MLP neurons of a small language model. Each row is named by its layer, matrix (up: input weights) and neuron, and shows model dimensions 32-159. Each number is 128 + 32 x the weight over its row's rms, rounded and kept within 0 to 255. Numbers have three digits each.
After each neuron's rows, "fires on" lists the tokens most often at its 100 highest values on Wikipedia text that the model never trained on. A number after a token or word is its count.

L3.up742:145116137137100144191111181157171085146205153141154178192050142083121153139120165095123117125127138150120084111140136156100178163094121147035096156110142077147098162132149122173133081138128072109180138068156135144085164197125083090172065132115120155123126153124144197109161165149132076180145122116162140108167108158152092172152134117135140121139123123111130128098062097163113145151094
fires on: "ag" 24, "g" 22, "v" 13, "t" 8, "igh" 6

L7.up736:178080161102093116168176109104148124121144133158111128139099138081140102090088087195156175173152100098149167163090121088117135147166090126146098108072069132073099101150120068102124090151117170199167137088078089124058157163166081146158166102089077097166135153133132046132146074145142144139148164156146136132152108136147167111116156136176155167180115070083108092148093089144161067126061
fires on: " T" 37, " B" 20, " P" 14, " H" 11, " R" 9

L2.up315:150167155144103138170125110119158085061089135174114137155131126116098120186111115165135126154119108063120138118121174170113123145102084142118154141129113148166156172054142108085121069077195152133113132179138119132137138127178154108122116132111133156140106157129180166111136155125163119099128131059154106080174068091102071113139118053093100198116130147082079152148117042128152110147164
fires on: "it" 38, ":" 38, "?" 7, "!" 6, "]" 6

L2.up78:069129178125100156151134101117113188071120111123181108091129153160141111121084130185125109111194131108156108183124085129091149133175115185142121107078099118134099102096168091067087114129112133203176190126093154123154147130115094144098145145111170104126124164116137112129176078123151132127119143144181087106104158124131087168125160113188076148159094059074086169176096112085140076122173
fires on: " P" 20, " N" 13, " U" 10, " G" 9, " T" 8, "ov" 5

L2.up671:151093131122070133103102143127133086071149078124063098116103145129144175152134123152102160130150049076113132144180146076139130138194121147171131160111137189172140144151070086094065086090095158175152134137141125109148170098166131134120136130118115154118067105180139095150131148158140102168096161107117150129088152197147076112127135100114149179107084152173071157158142173176150122088064
fires on: "|" 51, " |" 35, ":" 9

L5.up69:130155115134126084085131090098091170155119083116109088138194100172160108130077112122135108192061173112108151113093071100106142131083145125108182117138193129101148072132103149053128099123139127125148123150162099154134167167137115196122089125162147198114119194134207113137119111119179072181151111071095101097138084172144112118202131169148129145079125131085160085084132125162110112068103
fires on: "is" 27, "j" 20, "D" 8, "G" 6, "s" 5, "L" 5

L3.up386:133101139187142134175132119123106096122147154177103080137146095123132153117148150109160180132128076100136181104051062154115121210093123127114169144153141177168085122096138091110136061100119128131063152182137107107153166078125110099083131163119146145110090125117131153172164102093120162045119170111161092124159105100132112146126127138078086072134121131172087111255144128076160119071145
fires on: "oc" 74, ":" 16, " wh" 8

L5.up129:134149110138091156096081069163119121142127118129098099130115141135060128159106089155179204119098153098157127034099068093121143192121079114183067127119139146122123132099095157165153166159107092130086168113040115120123061112152132187091163140172128169135133163133110127098123150125166158142108108158161157133089092205165118163149142145074104182093121146107116127117164134118129163130126
fires on: "ct" 17, "O" 12, " O" 12, "on" 12, "p" 11, "il" 10

L2.up301:194070132150072106083084124109123044101170108160073141117075119113151157151075086156060148180207122095142078195133160114107177153137146130179137181180111152158117116177094151072114108116140141165170122140090048127151146161153149099146107167091126134123087105153117093155147096126122144209079117153101164121102185132095140110134128140097152122150097175155076132089114160124124147156102
fires on: " |" 47, "|" 23, "|---" 12, ";" 11

L5.up192:109115154110092115218156153097143151160077088088136143124121146041109127110118105146145140109124123125097060097091027078085119148107095173150104137149125104148164175107124100104152103095114113138157164159129131105176182100106111154169090079100192112132112032143138121187141073117150078158091126139113136141177173133110143164115119182183129165150170162138127103197158156104143084142157
fires on: "en" 87, "f" 13

L4.up18:189106129149173085120129143127094080120135110127170208160085137167095071142181151092139109107129173128118116115171140128082106115098071120140063116158121131114095181124139151113124103146167133139111156110078132123100146193084139116126144174100138132147100160141132134137160135173143041152084136155080153110183147150088199116142116133118199164199168151132198178138060105145152109146049
fires on: "t" 64, "ter" 19, "g" 16

L7.up587:120116125125152136129104112131110140179141118096121090132105164137080172085053051176171145133084132097158082048137107196151105075114158094098116151137134119137133047149180067150100096146169149123107187144147113121158086178133161100114173181221173166126173131130121115170139164132164119137142150122133126121154099165126126124127125166073109146123085127092148162115178190098135165114117
fires on: "il" 39, "e" 16, "p" 10, "t" 6, "on" 4

L4.up300:148146166171144165094175138148105109149114131128090125104138035094120107150200150118057157135183142092096193095092110158129124169156173141130153112122106143077130048091187125145125110037148120143101146096137133101130140138138140164050152173150096115097067130119098126176157156176152096056100127125095109145137126152208131151078160121110111094182130174108084182184151091066140169080105
fires on: "ol" 61, "or" 30, "oc" 5, " pro" 4

L7.up683:143198103087162116071089113117161138152114100147197159144129136103160072103053126144154117139146149134120167035122074062144226162167131140157064170145149122102115134135147132174076120155163142174137146158087128090102071138146130109130091136167073067170140140164108169153106113114161147141109137174196147142128125115167082202147146087121126141113161093117099127140135160141084147131160
fires on: "c" 46, "um" 9, "il" 8, "r" 6, "ch" 6, " O" 4

L7.up278:097125133144137131179154180152113129126064154132130161146126164161122166139118147089127106088150129146131120101130139148109171114066129095141161199138108086126150120144125102179120098184066036098147150080162116217122182115067147102110123124156162117143148133094044160144131133129147103136120130133094087031223131158101152129138071134141105163127114094143113146115143158140109138146105
fires on: "ag" 28, "o" 27, "f" 10, "v" 8, "l" 4, "ist" 4

L3.up814:137081154174162219110105130173104085155162158142087140152109194183146104133150104150118108160144057145154108125145102126110162131126142121142218195145166116154155175097073146095116188132195142103077088075106185076088147151085151164159108170134124114180129144166126171127091133133067068115083096117095106116165157112171134110160178100101138088117159138133125140186097040123150142074105
fires on: "am" 37, "oc" 15, " wh" 14, "ot" 14, " (" 4, "t" 4

L7.up565:126113184145093085128159099188125160160113089067159111125147105142175174165144087074089067120177112135102110145079068058114096180117118129132062127096143151141128144104137118116077109121149121141114109156118144111162126128150177166145136073146115129165136123111205139185166110168066132135091104118088052096164150115163120134148103139069147186056158171150142073141126179052111069123166
fires on: "en" 73, "in" 10, "n" 9, "is" 4